Weights of a small GPT-style language model, trained from scratch on English Wikipedia: width 768, normalized queries and keys.
MLP neurons of a small language model. Each row is named by its layer, matrix (gate and up: input weights) and neuron, and shows model dimensions 512-575. Each number is 200 + 30 x the weight over its row's rms, rounded and kept within 0 to 999. A neuron's up and down rows have the sign that makes its largest values positive.
A block is one neuron, or neurons of one layer that tend to fire together. After each block is what it responds to, as a language model described it from the Wikipedia text at the highest values.

L5.gate97,169,246,150,201,224,177,209,211,157,169,211,169,236,208,183,206,251,137,163,201,184,208,153,210,171,174,259,245,204,264,203,259,232,232,200,205,136,171,181,179,173,199,189,170,204,190,169,203,154,160,269,157,184,233,170,197,179,197,207,135,214,212,166,176
L5.up97,234,216,240,194,208,287,165,137,161,224,206,182,275,206,241,249,218,167,184,168,181,189,181,188,198,205,158,275,203,187,161,186,192,233,147,233,171,195,228,184,156,187,180,223,205,196,209,173,232,214,186,255,263,177,184,167,224,194,168,172,213,197,184,204
L5.gate326,176,197,180,215,223,217,178,188,237,239,158,168,189,216,180,213,179,192,223,203,255,199,221,193,260,219,199,239,219,216,249,171,217,213,226,210,224,186,187,197,192,201,193,166,151,248,167,201,176,169,214,199,183,201,227,212,204,234,229,241,168,200,218,246
L5.up326,188,197,161,223,189,209,199,211,224,250,190,186,204,213,174,213,225,212,218,203,221,211,256,179,209,176,226,250,236,243,209,252,209,208,207,163,218,206,170,185,227,209,275,162,171,183,238,164,201,233,270,256,218,202,255,181,244,211,225,179,199,197,212,223
L5.gate1408,201,221,177,187,187,176,148,213,207,241,197,221,173,188,259,164,186,205,163,229,188,217,240,238,209,179,163,163,192,207,236,222,207,211,176,206,213,132,136,198,188,190,226,137,201,189,143,181,200,228,212,232,252,190,166,193,219,233,165,156,223,156,214,208
L5.up1408,203,187,285,215,146,167,240,258,230,127,148,237,183,206,181,148,235,180,177,189,191,207,192,233,238,215,218,233,193,231,199,182,213,170,204,194,185,209,181,255,185,239,171,218,175,245,198,186,217,210,171,192,209,228,190,204,177,235,234,252,238,189,166,173
L5.gate1621,185,233,169,226,179,161,170,285,204,228,202,220,182,199,203,173,264,211,177,233,205,188,165,194,161,213,192,228,201,223,160,221,163,222,246,230,228,109,142,262,251,240,214,180,242,219,211,225,245,212,239,234,227,254,205,167,178,219,212,178,184,206,180,220
L5.up1621,243,192,249,170,290,158,210,173,175,195,205,208,159,228,158,197,226,242,210,177,188,208,177,268,243,221,225,177,216,167,175,179,267,187,205,183,219,174,214,195,211,199,219,209,200,155,209,174,230,216,161,163,157,233,179,239,158,171,226,245,198,183,175,111
Stats-table number cells

L2.gate375,211,179,180,230,210,204,217,189,146,215,239,195,228,204,158,184,246,177,144,230,227,235,185,155,260,176,270,246,219,234,182,177,222,245,216,128,185,253,193,259,146,230,200,170,203,219,202,198,232,183,174,209,238,195,176,194,186,236,231,138,213,227,189,242
L2.up375,213,179,219,210,220,227,159,189,216,243,210,193,222,224,189,212,180,230,202,177,191,160,207,203,209,202,169,194,224,123,207,195,216,208,196,202,223,225,150,169,212,247,187,251,171,183,185,221,167,221,171,151,239,170,156,203,139,208,158,217,212,231,195,190
L2.gate793,167,168,218,224,218,122,165,238,233,158,211,277,213,166,177,163,213,196,195,208,146,175,208,189,265,239,229,194,193,178,175,160,238,190,174,227,191,163,222,174,201,219,208,180,201,169,139,137,237,186,176,157,169,173,202,237,192,216,142,219,245,224,210,189
L2.up793,191,147,215,180,135,222,179,205,239,192,205,218,190,219,237,175,180,220,187,114,210,221,228,146,163,190,188,229,207,230,215,238,197,231,159,196,240,152,220,185,224,183,191,172,158,176,195,217,177,189,189,214,223,175,206,174,196,254,207,195,187,173,215,180
L2.gate1179,133,214,176,208,209,222,194,228,167,237,152,178,240,233,210,261,143,225,211,226,151,249,206,225,235,179,130,172,194,170,218,174,191,257,132,204,165,191,185,155,278,149,146,169,167,209,210,198,185,209,162,257,228,179,202,208,171,223,114,184,225,224,245,187
L2.up1179,189,219,182,208,199,206,149,195,177,221,190,204,196,255,177,227,153,159,199,206,190,237,195,195,233,190,167,223,234,189,160,158,203,215,174,180,211,168,173,188,239,194,187,210,169,136,197,164,197,213,210,190,147,198,218,217,184,203,177,195,206,203,199,181
L2.gate1334,212,251,192,237,192,166,162,258,168,196,172,176,149,189,222,214,200,234,207,230,184,221,204,194,192,263,215,220,218,173,214,139,224,189,186,248,180,217,179,211,203,214,220,189,185,188,196,182,242,206,210,201,202,208,207,193,138,151,222,176,182,191,214,224
L2.up1334,192,221,228,175,201,134,228,229,213,218,213,176,173,234,216,200,195,190,149,182,219,191,175,207,180,224,241,145,226,191,217,158,201,163,209,222,196,181,226,222,200,172,236,241,242,235,180,193,157,190,181,197,155,184,212,166,154,202,176,191,211,187,223,221
L2.gate1544,237,209,161,220,173,164,225,254,215,193,194,213,227,190,204,247,202,219,187,190,233,244,166,203,219,203,184,248,219,259,240,145,211,250,175,191,238,255,204,176,216,153,187,184,203,251,184,203,161,206,177,255,203,272,249,187,195,190,238,225,145,204,236,184
L2.up1544,215,167,173,188,241,174,229,207,223,111,248,203,190,199,159,150,159,176,157,158,198,196,147,234,212,194,201,227,203,232,188,192,183,251,219,224,196,211,157,256,145,152,174,212,185,227,174,197,236,222,186,211,154,183,183,200,183,200,206,214,208,211,177,236
L2.gate1828,231,201,162,208,210,186,193,175,206,175,203,218,191,172,207,198,187,190,213,227,183,228,147,212,274,196,210,176,161,189,222,169,196,230,167,200,155,185,226,194,226,214,235,158,235,239,201,205,191,195,220,183,197,186,171,206,181,212,164,252,196,181,232,214
L2.up1828,220,186,211,197,210,207,162,152,217,184,221,216,186,151,202,211,263,148,209,182,136,202,220,199,261,179,175,205,194,294,259,183,199,196,212,227,128,203,219,160,238,184,153,218,176,209,181,240,185,131,194,213,163,154,143,231,190,247,164,201,224,194,176,162
L2.gate2009,215,195,141,217,225,172,172,226,195,243,264,187,190,224,182,182,245,194,155,188,220,180,168,160,208,233,231,192,182,199,206,102,233,262,190,235,207,231,262,177,183,140,235,261,166,164,259,220,212,172,251,221,144,244,177,259,206,207,195,234,187,204,217,223
L2.up2009,214,189,189,172,209,226,175,239,161,222,281,206,182,186,244,210,204,165,144,159,278,205,175,195,213,209,205,198,162,130,157,176,210,233,225,239,158,201,221,194,175,198,232,235,175,201,249,158,203,224,173,170,214,228,173,205,170,169,201,200,176,241,203,175
L2.gate2014,191,235,228,224,236,178,194,211,152,170,161,183,205,217,200,187,201,187,226,218,184,159,205,200,206,205,172,188,169,242,145,228,209,238,182,204,170,184,191,199,230,261,230,213,201,305,129,179,252,190,190,185,255,202,200,185,206,233,177,172,234,238,241,227
L2.up2014,181,177,200,252,171,243,215,252,205,217,227,227,168,193,183,216,198,202,224,210,156,181,188,179,163,244,204,209,171,249,191,184,131,201,205,240,202,156,176,208,250,184,250,178,181,177,217,189,162,216,208,230,251,199,219,163,136,256,165,207,183,264,186,211
Table header cells

L3.gate606,200,140,214,233,224,204,197,235,184,151,240,221,238,120,184,148,229,163,225,209,212,168,223,188,244,210,226,197,196,214,191,194,208,201,157,173,210,198,185,257,161,201,201,264,256,194,220,217,249,196,166,175,181,167,191,174,172,232,230,175,190,221,182,202
L3.up606,219,190,221,255,159,224,210,220,197,149,221,245,221,172,225,234,217,163,216,192,218,174,180,186,241,179,204,198,227,210,186,184,190,170,165,194,223,221,208,233,192,172,237,185,267,208,243,212,215,239,167,198,214,142,221,160,207,224,219,205,212,231,140,182
L3.gate1197,215,199,209,257,194,197,169,216,175,187,175,212,219,211,211,167,204,219,204,206,174,258,192,182,213,179,196,184,213,193,199,169,170,219,173,207,213,225,212,218,175,259,236,188,251,188,198,119,194,178,183,225,193,192,167,275,201,211,208,208,205,242,180,208
L3.up1197,231,163,210,197,205,199,210,245,156,151,176,226,200,146,216,206,209,164,177,172,209,152,209,222,238,217,191,231,189,240,180,208,186,178,246,225,184,233,203,177,234,212,208,170,205,200,257,116,255,244,161,182,178,209,184,184,224,211,205,247,186,246,179,212
Table header separators

L2.gate45,214,204,219,178,219,221,241,179,224,187,166,197,235,238,230,200,209,148,189,151,224,203,173,160,156,204,194,193,146,242,220,229,190,189,192,164,238,270,194,256,256,167,226,197,135,204,234,184,214,208,177,219,206,237,209,217,220,241,198,181,169,199,163,207
L2.up45,236,180,208,164,201,194,170,190,189,190,209,204,128,228,205,168,168,225,210,234,208,240,148,247,253,186,198,243,188,224,188,204,193,228,213,238,186,246,206,214,157,177,238,201,217,220,209,200,153,192,241,164,242,203,191,163,259,161,208,191,209,239,195,197
L2.gate592,185,234,183,226,149,202,231,238,242,190,204,155,206,187,249,158,207,231,194,260,189,160,150,200,193,252,186,242,166,143,206,170,184,203,227,179,169,204,191,176,242,223,175,181,234,216,187,250,202,172,154,134,164,135,240,256,229,223,178,149,152,140,213,195
L2.up592,159,189,217,193,186,169,231,193,206,221,133,199,191,225,237,160,278,184,196,202,226,155,246,183,182,249,222,197,202,163,219,245,172,213,238,197,186,192,227,204,260,217,230,237,177,178,240,245,154,204,211,224,178,216,224,219,223,237,209,208,225,251,212,191
L2.gate656,227,176,210,161,185,145,154,228,169,195,193,219,186,239,212,185,239,215,213,176,189,204,177,193,180,177,203,177,228,150,125,232,177,200,182,227,172,180,159,163,186,219,186,207,189,202,203,203,214,202,230,186,248,171,184,252,202,175,207,189,150,184,157,234
L2.up656,231,179,199,246,197,235,196,204,200,286,239,229,217,231,179,186,177,228,173,202,185,181,226,187,231,174,202,246,170,174,212,287,205,143,177,241,231,187,173,217,247,174,247,151,269,285,168,280,181,182,217,176,222,190,209,189,211,210,213,214,192,187,215,208
L2.gate833,147,143,240,221,182,219,167,158,156,188,193,273,181,217,170,252,221,243,227,209,193,159,144,197,216,175,205,205,186,244,199,208,182,201,220,187,224,276,153,221,172,197,197,185,167,192,191,133,189,159,177,210,221,157,152,164,218,203,250,181,141,205,227,197
L2.up833,176,228,145,192,172,169,189,190,206,201,231,97,171,182,229,177,202,209,154,182,221,190,215,192,196,223,205,211,110,152,182,169,195,195,230,233,215,173,184,230,235,213,174,226,190,247,258,226,188,210,148,228,205,197,242,173,171,206,235,193,261,177,237,162
L2.gate954,224,216,196,194,124,212,231,169,213,178,203,176,159,255,171,200,193,197,242,159,183,187,216,204,187,239,211,177,220,171,200,230,164,258,172,270,195,178,219,195,198,148,196,213,205,245,235,187,213,192,182,209,178,71,156,156,189,200,161,234,232,192,203,251
L2.up954,236,214,169,189,209,256,207,210,220,207,194,210,190,210,214,200,155,196,206,223,185,186,186,204,210,189,150,215,207,138,178,198,181,207,209,189,204,243,217,260,205,222,215,197,203,182,188,154,168,232,238,191,184,214,195,278,168,255,227,178,142,194,245,177
L2.gate1090,168,191,176,201,218,150,260,230,210,95,158,160,191,224,169,187,204,178,157,214,207,185,208,190,208,208,252,201,194,211,232,181,283,171,209,213,234,223,144,212,215,194,176,187,178,217,204,147,180,179,176,218,281,183,225,207,203,209,212,127,158,164,208,187
L2.up1090,195,236,179,141,221,179,207,215,219,215,207,148,208,214,159,156,146,229,156,180,210,232,138,171,203,235,236,204,188,225,141,241,228,216,168,250,167,146,191,141,205,199,194,186,254,213,195,262,177,168,264,237,159,196,195,164,196,178,188,227,187,164,203,174
L2.gate1619,229,240,207,193,199,240,201,163,217,147,185,194,201,185,220,151,210,136,191,208,181,144,197,192,168,153,223,249,164,225,140,182,172,195,211,193,213,213,202,191,174,251,219,243,220,204,219,144,191,264,164,224,192,246,190,190,196,180,212,276,267,175,192,199
L2.up1619,208,254,146,269,210,210,196,211,199,207,197,243,156,207,197,211,223,134,189,199,225,261,183,225,188,228,244,179,157,175,167,187,215,171,232,190,140,218,160,181,255,121,221,203,192,181,213,230,206,242,174,131,165,205,186,184,192,152,196,221,178,203,164,216
L2.gate2035,199,201,199,222,205,202,191,243,280,193,188,176,221,183,229,176,227,226,187,173,193,199,205,214,200,217,154,197,232,185,173,178,212,209,215,185,227,163,202,243,234,149,155,208,234,193,258,240,197,243,184,219,186,210,239,219,189,178,198,261,218,177,150,188
L2.up2035,136,177,218,202,215,216,171,199,196,220,196,191,202,216,247,230,189,168,181,217,212,201,176,179,203,166,193,202,173,194,177,177,151,234,204,180,268,223,190,224,275,205,172,218,240,243,276,242,182,223,130,235,194,193,179,200,223,259,155,253,188,174,194,176
Zero digits in scores

L3.gate84,193,210,154,226,134,196,194,139,225,229,225,181,154,253,215,238,208,217,169,191,229,183,230,216,238,181,191,158,191,205,217,183,245,167,161,201,203,223,254,129,219,183,192,207,261,217,207,247,239,181,186,219,249,226,202,194,186,167,235,156,172,274,228,220
L3.up84,243,179,185,243,194,207,167,195,194,241,206,232,181,219,163,207,205,185,198,177,190,226,221,196,222,155,191,176,180,245,199,206,187,187,153,219,202,164,177,149,281,197,145,182,251,212,206,194,237,257,207,184,251,197,236,167,197,175,168,236,212,230,202,209
L3.gate964,194,152,223,217,182,215,213,226,211,175,218,220,216,184,178,237,201,184,243,231,232,228,161,162,209,224,183,199,231,140,243,182,209,215,221,168,209,140,206,267,192,175,147,209,165,247,262,181,198,209,169,210,182,228,171,218,162,215,215,226,177,163,233,226
L3.up964,214,190,215,189,198,222,170,228,144,203,226,268,158,188,211,187,191,179,205,194,158,189,159,262,165,174,187,216,179,217,199,230,200,191,226,223,183,218,216,149,181,176,223,219,200,184,209,170,192,218,186,204,213,185,180,137,195,189,187,224,226,205,194,164
Compound-joining hyphens

L3.gate206,187,238,193,216,192,179,207,154,183,245,219,225,217,228,196,176,197,213,225,221,189,173,177,134,267,191,239,215,149,170,164,156,204,181,205,187,245,178,222,217,219,180,197,239,227,230,171,219,218,245,175,187,204,259,187,207,217,164,205,206,178,150,206,187
L3.up206,206,203,245,234,233,226,209,194,165,188,210,206,209,202,181,208,181,204,244,166,221,222,194,170,234,195,251,225,195,213,183,209,236,183,209,151,180,163,238,164,218,223,263,158,189,195,174,161,182,201,209,208,156,206,181,172,219,205,221,156,204,152,212,245
L3.gate1418,220,210,165,202,199,178,220,232,198,144,209,201,133,157,179,198,170,230,175,197,192,215,206,183,152,246,225,239,192,203,226,176,223,161,247,194,245,178,177,225,206,170,199,227,186,229,189,228,193,217,186,194,244,248,167,211,204,197,219,201,204,189,198,177
L3.up1418,219,182,224,209,223,194,200,213,168,199,204,216,165,238,203,200,183,176,222,220,221,230,197,190,112,200,242,179,182,169,245,213,236,170,229,218,220,295,166,223,183,228,249,161,234,195,274,208,210,238,177,198,150,166,222,231,186,189,251,182,199,194,203,203
Zero in scores/tables

L2.gate314,208,180,175,195,158,199,169,165,204,211,215,162,194,216,168,197,214,268,231,180,167,211,146,178,177,194,201,173,193,214,201,219,183,213,234,271,216,158,231,202,209,216,225,222,224,210,237,206,244,168,200,157,227,199,228,173,185,236,195,167,204,170,213,146
L2.up314,173,259,202,208,209,149,180,234,201,224,185,215,174,216,185,248,187,185,229,167,257,134,186,193,143,262,128,224,168,228,169,224,193,151,193,178,233,105,239,189,243,208,162,226,216,202,242,173,160,253,167,209,177,216,169,253,156,202,255,156,200,197,212,170
L2.gate906,180,151,175,186,222,188,208,235,198,205,197,211,261,245,215,211,236,223,160,176,127,173,125,218,180,153,229,173,225,164,232,183,225,192,199,222,170,192,208,185,226,237,212,219,183,218,161,170,178,155,192,151,180,215,225,237,199,217,271,205,187,158,235,208
L2.up906,201,232,188,223,222,161,203,214,164,224,270,202,218,239,206,215,208,182,151,204,192,178,194,167,189,195,229,241,176,145,183,156,216,158,222,151,257,204,202,233,160,217,176,250,208,224,243,244,285,164,201,192,193,209,177,155,199,199,238,266,213,198,222,223
L2.gate1018,201,183,202,206,171,190,216,138,272,212,194,163,179,161,253,256,247,210,194,234,205,166,200,201,150,174,170,146,177,177,233,189,244,197,186,186,257,222,171,204,149,189,226,191,239,204,194,199,170,139,199,197,261,194,215,263,154,174,208,236,243,177,180,170
L2.up1018,192,210,230,198,239,231,208,203,236,175,217,182,134,191,224,206,224,201,173,184,204,215,195,168,190,160,192,152,206,189,184,139,210,178,195,233,226,190,195,139,228,162,190,220,238,158,241,193,158,164,233,155,188,232,153,243,161,198,173,253,237,198,127,188
L2.gate1021,192,189,198,238,174,243,160,191,208,192,187,186,215,176,201,198,214,259,205,223,220,207,207,185,137,206,228,180,163,124,153,179,231,221,178,234,163,190,194,186,164,205,194,180,148,171,194,224,207,204,243,209,190,178,193,233,237,227,167,203,196,237,197,190
L2.up1021,233,148,203,248,216,225,134,185,236,278,224,208,163,215,174,186,233,268,226,180,164,209,178,232,210,192,234,156,199,137,213,155,230,221,146,163,219,207,233,209,173,198,200,192,207,235,185,230,146,193,193,196,209,194,171,187,209,183,212,188,161,228,177,203
L2.gate1070,203,217,235,234,206,218,156,202,184,191,181,221,197,173,187,204,154,220,160,191,210,168,193,193,190,271,213,209,236,215,222,156,226,222,225,181,233,148,213,188,246,201,163,172,159,228,192,213,197,259,188,168,196,230,221,174,227,192,214,192,166,270,170,195
L2.up1070,193,184,216,194,191,203,162,194,202,238,180,216,239,164,249,181,200,168,169,142,211,169,175,137,195,242,215,171,228,225,211,158,172,204,181,252,201,199,281,201,210,233,190,226,173,245,185,164,213,236,260,184,207,145,163,181,206,202,242,288,241,162,238,195
L2.gate1148,216,161,200,238,191,147,195,191,180,199,238,215,248,180,164,206,227,246,221,184,184,203,225,170,212,276,230,215,258,154,218,218,187,198,206,188,169,235,195,189,162,203,239,177,204,206,160,182,156,196,201,217,241,207,168,193,187,192,223,201,200,192,188,233
L2.up1148,235,240,206,165,190,228,159,179,198,251,213,205,190,177,172,243,216,249,207,219,200,240,205,214,238,205,152,213,224,195,294,189,263,183,190,224,151,211,193,182,184,198,213,177,192,242,206,188,206,176,190,228,225,193,199,206,246,202,205,145,155,177,151,178
L2.gate1433,181,216,178,196,259,240,175,207,179,187,244,188,237,205,187,241,177,221,198,202,219,175,143,230,214,228,214,182,196,201,176,160,198,166,222,184,191,208,200,188,198,188,179,137,248,217,210,182,163,166,211,145,229,219,169,164,253,211,239,252,194,203,256,180
L2.up1433,164,202,211,223,189,251,189,240,182,219,223,154,219,186,203,227,184,163,146,183,208,187,197,191,229,184,241,200,186,203,174,198,222,180,191,166,197,162,222,170,238,232,255,214,246,176,183,199,120,159,253,194,159,198,263,164,209,196,191,166,158,195,177,215
L2.gate1509,186,119,197,220,147,178,192,257,211,219,222,251,238,179,203,171,237,160,189,230,210,234,222,173,222,216,184,216,185,185,214,140,158,214,191,213,219,214,156,195,193,196,216,195,203,211,172,235,221,234,155,148,217,195,171,188,201,163,213,176,186,224,205,228
L2.up1509,219,234,163,215,161,191,147,196,188,159,200,184,218,207,196,215,184,150,212,225,133,205,216,193,174,224,193,212,178,127,219,207,186,158,245,210,210,196,224,243,186,215,196,184,248,238,215,178,149,204,141,188,207,179,178,193,206,250,219,240,146,227,190,187
Word-joining hyphens

L5.gate628,224,183,218,104,193,205,194,194,118,185,226,147,226,178,198,181,196,201,182,123,276,190,199,219,184,213,212,207,261,188,197,191,222,186,197,207,208,213,193,212,216,202,180,199,233,186,191,205,152,157,207,210,190,176,201,259,207,192,189,235,206,234,215,183
L5.up628,212,264,173,259,183,237,176,222,208,260,258,213,158,232,180,205,214,190,140,228,225,159,198,215,204,203,166,198,242,232,146,178,184,201,234,190,180,237,201,231,211,215,178,181,165,197,227,180,213,208,199,220,187,271,224,210,156,168,252,199,202,244,200,218
L5.gate1008,207,163,201,216,234,207,201,158,178,185,253,206,174,231,232,178,167,179,188,192,214,231,165,243,214,238,186,217,218,245,221,200,224,204,170,213,203,160,187,193,161,215,199,188,210,272,240,183,183,197,194,219,204,200,225,159,258,216,204,201,302,189,167,194
L5.up1008,219,236,165,136,227,161,221,231,175,190,182,210,160,222,178,236,216,227,166,213,209,189,206,229,195,231,153,163,226,220,218,194,175,176,210,242,218,148,176,153,221,238,183,191,158,176,208,245,203,191,234,152,216,199,241,199,229,237,212,224,228,182,189,224
L5.gate1095,202,177,150,249,175,201,168,175,156,203,225,202,241,203,170,237,266,205,197,210,165,178,222,178,176,223,199,166,219,254,104,178,219,211,193,197,199,243,184,205,180,223,183,175,211,205,165,200,165,241,229,168,161,208,218,185,158,207,230,218,205,209,190,178
L5.up1095,184,204,174,192,177,229,174,168,225,197,226,221,194,190,150,214,253,182,229,182,140,237,182,226,158,232,170,159,217,243,239,237,176,241,175,212,192,219,227,245,173,181,194,198,248,188,192,233,145,176,166,223,222,197,229,209,231,177,177,150,191,194,201,222
L5.gate1869,192,215,171,216,168,142,193,190,191,216,213,266,160,185,249,143,227,262,207,202,204,168,210,183,232,213,235,191,233,189,224,178,195,131,224,185,220,166,182,213,173,211,245,198,240,190,216,186,177,238,208,222,215,212,199,180,178,151,209,215,197,245,191,156
L5.up1869,215,194,150,207,148,200,165,233,281,203,171,191,220,203,203,201,218,183,197,138,149,248,238,150,237,211,177,270,206,208,246,223,181,205,198,277,200,236,210,191,208,203,252,227,202,201,162,192,202,201,193,199,205,247,166,162,220,250,226,235,148,133,227,237
Pre-noun function words